python train.py --d_model=320 --head_dim=32 --activation="swiglu" --positions="rope" --rope_base=1000000.0 --bias="none" --init="uniform" --init_std_down=0.00475 --optimizer="muon_variant" --lr=0.00658 --lr_mult_down=3.0 --lr_head=0.00547 --final_lr_fraction=0.0 --train_tokens=902600000 --dataset="wikipedia_en"
MLP neurons of a small language model. Each row is named by its layer, matrix (gate and up: input weights) and neuron, and shows model dimensions 160-319. Each number is 500 + 50 x the weight over its row's rms, rounded and kept within 0 to 999. Numbers have three digits each. A neuron's up and down rows have the sign that makes its largest values positive.
A block is one neuron, or neurons of one layer that tend to fire together. Before each block is what it responds to, as a language model described it from the Wikipedia text at the highest values.

Word pieces and function words inside foreign-language names, titles and terms, e.g. "de" in Escuela Nacional de Danza, "für", "Die", "-ori-" in Kunsthistorisches.
L7.gate16:546363515473539539506476499500465483471453515611550507469458488558556497552546523500553499539462452385460441463476492503452557482542489492563509484478502531404490486461411444547556619488516435557466509490446492465582559523515495429402517624453495440459424438552542488483546498599560507523466466445516511539515549417535621407466548632524550573521440489452450538591613480457416514459538498474566550519508489573379471504482505543442434561543524468493457433552442478469507498527489487
L7.up16:512557517462438409513511543510606548536551483538454457515570519490504426564490519416505530530480493597454517555570472449458474495508479533455436469440463505413538453476473479491473461455460522506497419370531515516438442427413510593604540468456467504594569409551509500528458528412460465502529496509455539526606462469507497481478567486510484461463535515571462519503463578597487588568495512571505455505422473576479527489475499395625484480495497516494432494547550494553412488520393582
L7.gate164:485461434479432457435473519531416460526538533553508494485463522401456536521602471445410481500500467505565561514488508554430522550472520403480512412477517422521471508512564537497438469519587443473466531434507504475574519502506555586486541498506431532480454444386481583508543456501472468482524496517615491532472431395516519486414411527539558533520486514443483447569479497532516542469492542527545568418484560530470540530400478588549510462490541552496470536478545477481589416490505472
L7.up164:468519590453447426436527504469513498517512466507515471533470491562424447548419559487455453383502484533464518580515504591382549441529535534488465455425497535493473482490551544510497464502494532518439565518511469468457482506527608525489570468426514454554514558518514532504544465530538388437570541483559541560523458508496497513454465492492478491467416415512450496495582497481575433477523572518523466568450478456477436514553575516527453521537369579526416513583601494491485509509479428
L7.gate500:472502519535528506564525496596503532429520465573536492518470511479603488385422533514475526485529445505595466406462480484385637449501411442560439501502512485371523511470461524517561420450477462615502525515490535470583482418438597497462457491492490467635555477444443487466558532499553457573472437491382457503492470545434464466587516482580540560494513504527560561471487576575552483380605522545454473463549601483430434478420567518537503532525474460485633458467499570558534446500458488
L7.up500:485491496519562455526486519541545485487523507470550489449503451536535450506513493450538525472458541553505510395484494495450590577524519498472498475498551560399438485433536516548399486541503497567470489355556562488533486493623468443543573505368538487582603526575536542588543511561461520600400455504462507457463491518485565621407504473513566575435524582538390537536629516420520444474527507590496482498425480496470495477490473620580402505497449476469490557604492470452381501516465463
L7.gate550:542508473589503456460480473554452562501508538429486451460424482524546508580560496554433530431607448501377588477446400539564578483414411570566494487521504489419505470583494595413578423501539388530504502425440598458580468451527519489511455524517497546583493563490525550564507487393445475621430444517516538457510528512399504586526517415462503406471395498471481526447415522431634565524427547546562595428539514491571487481522464550508463512499515461466537521512530545456515541462572517
L7.up550:504578521611473472585504340464523528534518432403512541426490469499520562533462501541498523457511495469523537571369492552465549544420577559517538579571490522510553505495583603522558496555505478554421439495467588429617487429458583430578481416485483473458437503474500543458590536431516547485488471577586492534542452525463474460477533505459460472402431468449576541471529583516501427515473466480492607464508527574456517402495490445532554544615463486484462503454541560489496551498543463
L7.gate565:545506475512576496528489517498499454516573419563616558466513488427596487539418352473468569486505444474468542533482515479426631529475510464497430529472635541522483518543579435477483471612570472532545470503561582542482514493507554463412580564583474576475491606568470452607481570527577500572487456426489433521444485525568549447529468505542553515456439509557470464532561445521573496464459593525443448481496559351501495635524533505520449534514545498453519473517456538492522530474442440
L7.up565:413491560453471606457455505465434500470532488497469535477514536571490409553446539557549498467540433500545596489636634465531463640458560468391567510475469484406473493447466417466457550566517556560525456523411605670538469382479419512555525472491487500437491522446544493538578415505533568496504543494529427619536552538543492480507535352510558448482539441498502524502453528507559486566478382480469533579583428428505464457533496418482572430499497490424472452640475531567493441581456456
L7.gate621:457398494467454440502424439537540451435453423574565428505503601485493463431476508513501491388487472479520501498562506478438602538546473470447439558552546517463486502509555533587462420537553451559466540563514426383580438494437456417541499606542475370523471512442482470548472501524521566466539556542477402503510487460438569506399483530430509520433404516490522461503566517584474450429508587532476521456473533540447444449493557538427471413520480575497431484541537565404530451545449443
L7.up621:432632355468492523467555484544585554461533496548555495519437597531510539486441411516483477574487482497494543505499566403491494526517474475522547555528474535553575481576593466482400475433518465562472536431416540538520491499485437502427528490531543588574484501506511479488519505521502474473446518510479575519425502539504457559472524543526566501471574461447548476595523494563462538448509445423509452467539422505538546498530493473551494535404572416376521565510493456460490529514593490
L7.gate633:569455475463502424469485545453456482565574393543571560444561423496515550470528522505482566507521481445523528590506504496556516543449486474490459416531547577504450466481496455549411545541567508471534388555488549461565451471476539461549530466521542528483565522496466503484450389389417486486509520531455530513453464495521435470531576511619418566466596522473552592536574575478537478499418455538547545405534565551423473565479462478565477492514343585450534547525550479546487488558503511
L7.up633:520435534468430425536497456554409529509508500493511509506457538486520481533485450518519561498495455470496486492506397438559561501460478503503574605576482540529538418463461401522525502559474497509555459512505477446489493432440516581407475422412555590440440439557491507519465560504519432542520503436467534500520575450438550471524580536502541485494442541522505510561560609394493459524550440443425582463565487514559579583554447469523436498452534513405548517542386449524507485373513541
L7.gate638:422493464468524489547439539569545557456489523566556514436466430521560539445512524535516532494423562447484453476401513519485536481528529534445609514488556509361599547570472436479496474473435557498501479554582420457590483500536452547474545490448512553460495482468526491489583451499462526453480428485551491549481499489510516474465521457567546550424453615448475617544503498518521619475489502440512573507472550486571466441459443516548464560439481491444590478528575561505521562446552414
L7.up638:480430457542499553467512541417511505437522494528495515491608534501551452408482506515448486539535576547525405542445482422514545447509487466438495438425536467467529545511447540573496484368511578491461538325477477487569486515394472577507540515574464483541561537480535503515547504498503547624460436528447496505538453501380547545471532436537407484512457504496440499494468550473589534550492546456552423480529494529562483532482551440510447401475499533513516543522436553510518530509385509

Word pieces and spaces inside foreign-language titles and names (French, German, Italian, Finnish), such as Meister-s-inger, vest-ale, or the space in Pour l'amour; occasionally inside English words.
L6.gate4:470461482534486534520438509487516489531456409568667444504529384431432581531577500453448654536543496533521514437501558455458467512514441441452484475505540440556435485471519552417504545555467481614436457519554539502552446437486549508575538491418540503493507524462512432579500503486486501490473504480451400542524457429543593393541478520518559480481527502506576442515630524547621436544520460492455581468488603495485530499462456564491429568481491508605561522528494442531418499484502515
L6.up4:458497411419502425470464582545504603541504439521505592562416435549426516526555491483512489560535449493545582502548618579547473495494464507502519480541500510436521493468551545538422442568647500485445348486536493451554457491477547472526485575466487533519524503485509464529496535464492517367479532506498469585440477515513438470495430596503527458416572632501483461436601522518519463471518467519517393461430477421455413552480518571497532411446526519491472481534525535430473543481616519
L6.gate38:581496414535443487459530477583425479531494450565510500510573499409460493454349521501429539548524496488510389510514496483500565486538520466533606503463581590495518526489458411414468528521367487567513488535430579453441499449427534584565522484455488472441481537518500549460544459493469551466487454482480490568538472551473472521493475483452524498471430500544499516485596493492442480539501528532402497494475519506446462546437465493410536521397554498478516571466469538464497543477419516
L6.up38:543660520442525431524481515572564485506414508567473511456468500515401441554515575402541513487520461448505494519511539510472578493496430606393518533549533502503553415441508432575421513478504475487452526500429474473463453449459537478583605529548493551640541626423379462490440489595521585460546562474482430541443481543530555554500556368513569552484422466504488507545522485499485478504468493575452452490560482576493549445481570535543463500510507560477475517598516482486450582470533362
L6.gate71:458408455460546400503451466576483509476463492607622456494499427542585528465521505438474555470508434412496448502440507422547551576473525492463494552505496584349475502436513599594490455467555464634525484485474454495641447519544469476512470569490518427602521514497424518525509549522480507517484465487525397577512499547535512524464525476596583499510484534441520440549561509459502484435474529559571546405509561450474532445549515573491528547504518468382490488535546549499464546494546458
L6.up71:548506485491500446475507546495508536635516518550425448540470424518478386524399542421529509528517520548508453546509466496486573521523419515466503544498508478523580520509624538443439463515404516530445394324546551517458523513586491505505476449501432546543564506475490534464440476480514495520477467519466585549491460529548537494526450427444532494495441530424477541511534465531494520495511454589501455446461597501471500481506480434548544464496551498388400542503585535377437419432382454
L6.gate85:517506513474470481494488522494429539472530536527548478420446483478481500567529496547494507563430521453536490463536575506586486442523482467500383601538505479400497514480500549504498516431465484468444455530498513513561493510632540514493496524477491468495457463539412493599482502481465459589416441446401515590469549517515554596487590485456497514462517494452478533528454546494487488498494511572495471499481555504511522447525569508519513428431561440541653448473564464621491546525442497
L6.up85:361539469512512522483468484515425536509511447526578464535481491456519503415527499534517431492564541454472521572596538525465479423500533512537529501562381453421609396503576504477614527551467444587481490401532551426411468443469511498500512515529435537409521565490481435449461513502512525519542537428434445504438537596600561528462503497494528520477474532527508504563508491589450487424521537490544555464477410463492500557536510606555492559589456492509526437505451469554543527463390478
L6.gate146:488482511525410414463462541602508477443463500544475466431459424508464499435599540550404579543557435547526478415530441464510479546522495484483479472537506537490469548450440602526461529492471494577446500455523494488573401499533467402515526544449525499594556397457613571482588520436405551509406450586470504498517535492541491418483524464596639540483501524432481522532517454487488513516469453621486542479484517471436399477511473440571560515435467548486509482422507569478505581491447573
L6.up146:474473518494462519498455423531495446439439504492530561522463423529524421433602526513514500476515445475552566416534524508494680603482549486487506474518536593478520439438493610507550484541485509526497522426495505431502429456541453537547476514555527435535561557485486517476527570548469496555446461505511469512499539449495577458516523474565605399484407592521424600507480514517495505503497561572530615529526519528468552462567531505560572543423448435538473520443459545536463513556424541
L6.gate476:485446558453468415570459452558555517511485612404471543447484556513492591475485480500452496438598510537550504471463490482453543577497594432441596448444519472458549559528559445428494480574626520497511506509527524452492428497462424443513487467647551549452529526493528486428547550618483468523554496402510451465478488353489560475508471505467520549519435422586473485514455555514488477477529574450510538519460512483606438572444492539529624505478494489541558492554510546520522405418460517
L6.up476:514473468413611458533373549538585577582452384604573468516478525491556549438496494470563534439461503410464509496512476519514469494510575512536469477497500484485516482491475623417491421562578551550486427526549539491502538479517532487586529479407537518439467438480501476523502478493481540623515493470472487455531497583518476541453558487547482532561430462477460496567416469578489509543553513469486523478473544461493463482534530587542440501487547574430523430578499517464431576432493603
L6.gate497:532496522546509499519506522544461533462531555492527560473524501541496496500471550506484538431530475519509569561418478484588537565506605500460526544480503496359423543524567497454528590523549475517566450502425507522482497589572473559596611526501452490469648497394562445479560399524497503525580492520559504505538434477560474594503499505581549502485543531477435532536427522472458543541518499457494537470497569474508520424525521460500533507519469485436445510557454442518459456505481454
L6.up497:541462353567464472575487549495429545581493508534541584549653464518475500554553603456488498556593483492547537570488478478547520522387556535507405429470542509505445499472444536458555444489550543481491456454446529546509489475483461453477517608552496496503512566481495489469532434555531454584504425461522399515531456473549504553491594482545536543429523478492501516504491493450590459412412521391520479499520455436546552458478556376472427493472475526441513529663524450576575440486500353
L6.gate558:388567415512520492487499485522517533589520530437463576498509529536470551502505515552490487512568427530521442639562521559463529429479438594435437534541410483521494512499443463499494464482559474600530504567514446516489573553470552506500518441634501534496493457523505515511540525495509509532626382493493583563535472490552570508555396452517439515485568565535474453475508531422487418487397559611510626454572550541436458470459542541501582526570532505554523512423593528523573483469502537
L6.up558:534526425485419499542579555529426490457508504446500513500525528454444494459461466377603524457492498589565510503506543560489509533403330569493448444485586468563511462411559558434581436422461462545473474594523433577487469459471508469499496387567440567516589588548478482566378449503454515505583466505473568542426431505591505525535488436498408527493460555473477465464531644472490492485446592508511438421551542548472481537494496501534608611415391440562510478390566469504581498418543451

Short subword pieces inside longer words, such as de in decommissioned, s in treasure, er in jersey, plus Romance particles de, los.
L4.gate472:428504526452467525531429526539487437503502494398471541431568478474611470385469512486451512403469495475437509468494470559482458565481514464497533525425469524498454477470380516489551515525455453482540532429484489451497492471501431470472502448458438502442583431478523481514565397452560529589530518590505470431535580440499459478507523471482565562427384492575457464441512592581534456463461443456538537436579542475591433479447383494514530552597466482510570463516587472495578484399420416
L4.up472:558606578450552479485464446486553459578439441574504567515472552532537451487551387467565467459543543509558498458580406516498478579473560540425585521488451519497514504394479497559473447483586539525505434486499520445512532561513426475487475560502464396529491485444503533557544478489411566464500516457628437528544385499538414546474555516489497435542485502485526526502449576460511468458458513463444527439507496450501586459407570372419528451510492410537606524439487526535554476497462476

A lone "s" or "S" token starting a word split into pieces, e.g. s|wept, s|ymbolizes, s|ketch; occasionally other single-letter fragments like i, 1.
L7.gate137:552500419502500498430468487552528523415534499441437497513480539504482401518530517460472467442465569533518578524444541567486440519622412456503509493459531474444466494480589562517511544399461476519470452482503447433448480543457563541529525458443565500561484521413502492490534478483438418373526470543482492426570359461430432529457513497431403526521477463582491424547483525509422492558452453394538548454471551516467438497499432423525507471445442506524560576567534502442530452518455549
L7.up137:509571544429453472578492527512502579461450519511417453611596520470533510526448473537521492468586550506422517491409549498408541420569480496547488539453419545454556450539490448519546563506476558560492453496552525488450431522579552578530466437558415574493494460392486564556477450518474453569506525523530487492498424588521483481389492511524515569491552551476504502483497591574513567421561511476534546579568591422587529528422439545492509519471506467497503533519527624621496484484541538
L7.gate156:546474515475472475563429486541460495526458493397475450548481535479558473531524501505500514473564477548490463416417474535531484437442455495514552475423524488433454455528497466523448486444534530526471478386568342530520493407595494511515429600519453423447593517484462462484549410458521591450471473565498604503556478475397532416534409475409480533581525482508481538489481539570565503557390421548616427446520486570510442446471472504459517609511502508555462462390460575508477516504506478
L7.up156:529490522437450541492520530606538553454495436494480552525570585412536453440486491533467422465540418532445539476502405503536559520547582511566534488329596584479478506514409377534504446478464511594592450512474449496440597462471445515478583563518516507477507501460553502460509502466483602464525533591458456573622445564482551508496533521470460414475478523532487510506430442596530513439567461512539449536429472454512439541484444527487465598507477467424569546567495490453522544512446548
L7.gate302:504501563488428481419476494562580553489455452456484545597471512444498484469575551509468393478511524420485491509490557516449491409618472473497495511522585517376532429535480542452547481472526496487386565503460463453553544469449548495512413522495508543510486529458420511540433538400478499513516462614472434495524503497478427513555400497429483418441551461471454474452388545490523466467413481462528575592500567505507432508444468555507498478477535466411565539468529433496498530449489431
L7.up302:433547534562474486484508495553524574468390544486540471548489461458529487494502454451537532564517500453456532484590418545516583536508525441452494538554459478489392426444474360473567441556500484526445514520478438538426493523442574550520542518518570528568515456426535530500432495460513578448529508461525466525493454481559362467480446489455512483452502509523553611486464493564496502482559523460510514524483570378536519524516423593425513465423556566583452583444471461457523449428454479
L7.gate309:450519576526485465522501523587492545539493487472484488567516446547517429520529513528434483482423536575463538468480407548501579526554511459621431490432424548411485483512437415492425540464507502494556510471620508539394528485494567480572490471445500499565521632527509547507533524533469543565524378569469502482467588499516513541439470537444521424481592450474533481483421487492584495475519476493505565542452510472500431482500522537483495543445490453645592482524543439466483449571575566
L7.up309:473532526502449535418444598541568473362497564579459472502426552579433525507572480545481426434478583470522471491556399543425469488474565560448426539443547503653459483507483565449473492471462611447495540507481504481479444520554444573536522449522618416499532465500523503513509534562528449451416437534476507527504462445527523485517541477522516475471466521463437491572477441473481508574392514527464536491521579503603499551365480430489522512569643469551448527504516497451486581480440452
L7.gate324:561504549503369557462514435562538461431502571543484538403516526441568507474507431530484442497464533446515479514521418591467542490583544447524520506555499523458507510538526507513527484540566564543534447454529600479553568391483509519538530540483459569518484421389497484451550491493435437450453556491555413446480540555484469467566386536511449508495511435516452577427475459542516511542455393454552469431489516460534388522518435531483473463484576413454547426466529548540587508571449515
L7.up324:422391582563487443547568482432571466549496481494578543501489511538514464483501429460444507555513486479530533525483392499488643514571602494591445576440441486458471528478426452499525446528536462513624454524510519484524526499494522543515543442467567479563408413488485503495431639459456514552581541461515566465540587497500503502506489578478515510476598541508432563436420505494548519503478510556523512459511612515514416467441492511541551496495502539434553385487531496450443589469453506
L7.gate410:509568501476489507449506495504549519518520592552518477347550471502379499511464527407477503464482462509558450548392513530606458552502502522464502468514508407502520414590463473557561453418553480567494491439559389454474536537472532479538466461435454539484562525507507496622577426482511468460523549447557458566510526455478389491414537494437547498508534547521540417538474541426440451468551447433472532464560395445502535412544464590517460415422519499551508513534556535504522470441579577
L7.up410:535476638499511586431464487464540513394498437467458544441459456504514515485479531485446597478547506480416568452464484537520461500493531597597469571430515546435407473556563420488573460541472480517471555517509581465512441443526467528525527548431503477436590507450489486546635535555542472463448553415587491536562553571481528542484509517526510477492475547518557559524493509545463511441542496537514483555519530483563453388507554544460471503502502580569538481517506529469476556455518543
L7.gate416:485491487509515554519456535505510484454518412511460565427600517587506444511516367395502438506511471509557377533550436545530525478568475499569527575555433490513517488412590458469445634615576465492525552491513540490487483590507553411543552553487520604509504507543535443488509483562537463548453498499532543479538497516620604445463521539504529512571546530532531547527483461436440477499469429528564458570485484430477553435538457521539496457528535482509517515571431568453481568640474451
L7.up416:600438551484456440494596503488491504500357503504482510537419525545482585540471509480481432411509572549604497536545593432502551499468472533429487608462490465503501477513479524443566492476482397481564453494463526442498521485447417482482575419512471578471485587395481447445482503505510507551530545423549559499481493465479452452509510490578519450494612495508530520518406465463441436510442576576575573573557531493499415580465474536492532565537559527485523520536524561523523446526504480
L7.gate530:478484434472510412487493475499516552467444550469503548509505407511485525519465452471439532548519587504578570567446453450571537506538573487450450625523494451533435489515483437497496474512551520519443453504520466405507482594481444497494426442451501490428483428416557447547453440524586558418523406636477508493540483416532529443458538517597529510419387561578457492606567489576510423493475505591546485456464628459525475528469489560490496431507481563469534499420531467538513581389548417
L7.up530:579482632507447581454466497553471523620438521500651540490603511497479490569512579434479480496518507481571542429513527485449499487417529508439609423511459447457491487521475533501411603488456491473574568437636444538508539525514519490498482455469518526425563644426530526496474562516504544599500487546447444583517579539492423525553566549471483453461568536428561516530501502460496494417468509443514468512437472545512547522520563548541525494545485474539595543491582426554524412514453487

Fires on "most" before evaluative adjectives (most mature, most important), on links in adjective chains (long and, rare or), and word-initial fragments like "s" (s-ad, s-iblings).
L6.gate115:604598402408518542546565580488514529494530500493560513573497608503493493562474444432454517432463547487476558545459513494500513574437496526568532574458494510524484506420532553463559511555479407467508432414502515575491572572468507498471482501451559505521552521563370514510554434528556542538506479441523474494501554516456416473537538523426488588538512405489525512607499538542543555488457504453522487476516516532582458409610590666558511479546544438444636490465479471462588499498480479
L6.up115:555537491497485486545615449589469560496492542546532465446481463427451418496407474488487479459492463464455552544533457441478479478541434542491455561571508564531522533583599516494501458460504453528424445509462488555558519549437458423435494536521494462516446466503477491386558430567488389577533416533482501543555543489482446403462440506443509559543483430405400452482436516550471381401497553493543520472466507398506442446537512511519534530507519450447579466612474449463552551465475471
L6.gate140:408505489514496496449550572470462482483522503483430483581526508465514516443446412510540529525554540528486482446475549547583547502508488554482532511518503548535531545519472507496539558527586500512479510520518475441496449536487530492470525479573495570501547449395432468504501367483436450477480612488454619403531454514524512470527472525473555584489597477621529456538456485536523583520554498431462590464477505515539388583469438503466419563524562504397487475487376513511594459520418508
L6.up140:498487485520439529606428605469527524470481528407552447468527438444441498449502519442447475534468576463502536502498547461578409390482422514492561521504562478526388525509433411539515429489535498539472446589568516605542461501470483477470501437558480518603539561429488489552478607489605546540457510498573550492519518536560441479367475465525630434379537493502509406451478509503490488473512526534360532539510527397519449450488485477591446453522482414499511563600504511532567484554553463
L6.gate410:544522542538522487562461499548547549420533549438472497598521546549520534552476560475515532379486511460395488506524469490489397527457516436423466516540442533401506440426501479568510594607511487448476541480524383490458485543484483518503402472569549475465446424504474482511522509439415449448481506450480392421581493624510467456506482578496505453476473500562473570467528598614503532426518474474556464491495420521511536444535482565526434482472515462458525460494435530469500496512578600
L6.up410:543396463471436464384581568490480484518546536491549522466452498468460468533462397469466434470560518566456540383469525500564471538478476552484498426585571471530509473421494459524431505559566473514463501469441574474475483484553493492503457437527463543392473552501559596510471429559454527483509408572541497461591486466557582548523401505562493531535549499551487515576456489418581603562487514520466591487533441524445406511437492543418455429407498601439472516524612498619494518520408478
L6.gate468:510526557472452539525432433566585622477571484447489500439505575513494478565542574470573511424502470538473435502517518540545450497534499517491506508377543540428449411462519486516466544498484407534539601549443504544417501515573421564522546469483469481544445469397507476501567493539553525540479543356513517531496523469508542438502439435431555451554494597524468544504558485538499414522565537419462524516571583582557435378510568490496455485454481562539483492534516487544539478422484511
L6.up468:480545509500561456501549480440523446432548500477438450502464487458443492558399360591485539562544504483532542572449542426673504543431495577501471541455529420529454604463526514461432494464416533444508495472514565517518466579466517470437473536463482429562529439479454498471431527516555505472626473392447490495549515436521462466501459509573512541528351514495534414446547431541473483542496502542489501570604587434510428535462553529476532561525568432509401552545545464460446431481565497
L6.gate536:537449473505509516571461499432534489478516457546471556515575448594552486530412535371450449491551537473551404570414525596512496429487596542540550592545486545554530384451477471529513523571502454451513538449571619474441552506587478536473469476496493524510583444417473448445472484575556540574520538504542507412573510433390488448448524460513614616541497492551487438511470407488490512494553443568407505574456529543377463526434529466536442463582514590537499463440493583534467473450433568
L6.up536:476399584520457538469593465547565466557516543458536491589435531502514495522540502496516485562503517455467592577539551490423529512510571522528542475540469488458436484512359542530506564503558530520463495448393467498436516502501458520483572418551570474595584591460503475485508477527625501477570463437583535556517499487405523411447442426561522520525437484466480505551504433433520463500465539491479577496575411551501406435503499531483520451533529498540532500581501450529612473486498554
L6.gate591:598535546552547548458518507562504512563521394464429567493417530481455534523548541448484471455549438557448476467496494591602475463515495437438442436510536493547539461540510440565598624566510487398525482444423543510551435477536532647517504460457544488455537463513512558547538535423480623437522488442496536461481550447507503521495499489566504488464439521515486526377570456487542559485466463487436505534432505480516478533425475419442415566559569480332547478454584494535476585465554447
L6.up591:573435441559462432530479504447591511528511495403476482477420436559518524525482528438500602469548474559464532455514489434550515438518509506440436487613496467513440462510506570498476449463461444447459556475509474517506548563531598490509483499519527500529527566427585406495465509454539514488527435568447520450465405478455492459557412537533512534398473385534573490505523466538513547509438417547466544495546460520512414593489467559517542581498478511443533510507577477472554441430442470
L6.gate601:552452512435563438600476500428550467497615450536466582483492539488561588479545495489527497524477499464482503440483494488586514465429498458453522448529576487597482444530487434421456567484507439567434484422517510454472474444552525552491444501513533506505575521500511368451533460495536495474519454473506476468534552445604533485458579478449437601484420431464429494576555508506554515557452557527496503440593532568517469579595388474488436420456549546464519588560536504527503473490445557
L6.up601:615530509480508507581491431426503578487459389506559529510507576586448546474468497467454386452567550452441494532530587520454476451564437412480427479519538561505446443488487444546480486516501561561490459484570497471488513600506558522537519492459444599424544468507513433504482523478511556558528470483477509457466547542502478470581515541467631581372472445521622477509485543501494545499552524459558514539513453515550551451476525474448391450494491541439597571470548486472446403596565490
L6.gate625:497466471558482553543499463532511534423517564506548456533606483434567440471528437425487451536445499404548536423481479492471482535470484393522456582587441416475415359520633390482535606586492490553460410447485470501513536576459436564571536482541500540486472433445453551521455450446495485523457431516410558409429525469520441463502478525535417455523401438526500511571523468459458531544502453473534479498558529408480554500445483431567527451482598554454577532607485643494460473474510465
L6.up625:506469596549582509443504523504477446486452500498482449517432495597468504602530499523442469487471537442537481517586540403493521518473559514466575505481459480421424501413558525521577570511489424519469530528450580466463458440503542548544451423477506579492495443384517608411439462397585560484594524362493477401521492495468540423501444513502497436544438508620483485563457548603493503573459389534573484465592559488578515456512539510516553449460512495511525494513541457570476534478537500

A lone "s" (sometimes -os, -as, -res) tokenized apart inside rare words, names or plurals, e.g. Mogadi-s-hu, fire-s, orca-s, un-s-anitary.
L4.gate18:506498566385417516559533538659478433594564460468500418431508504583492466521423515545511459579584551504446558507460498493455490523467534516427464436564524513440540433483614531443458468572467485567498535465523494549516532520494395464530509398568564535435461491503476471584393492446626555492425518480488509471447517487604486463543476512432574562524463471559533558576506485499532556495508428472524539450470529461480500491431526635452530542465631487505447484544469499523430512398589483
L4.up18:532541520399442455500568529541479474529454442516490551373564450584474427465518431466526545579523538432445483491473449475591552514587447449471557477561528553476498453382496580420499507520547327584539504488544466511536572407439446553570480486501561500420497593416470461525496477487449477443507445567521495488604535550641496512430433527491460564485379518571475504494554519515615477534488495580606571387553556398516409535482467600456559490487551552501475428560525528548506331476495427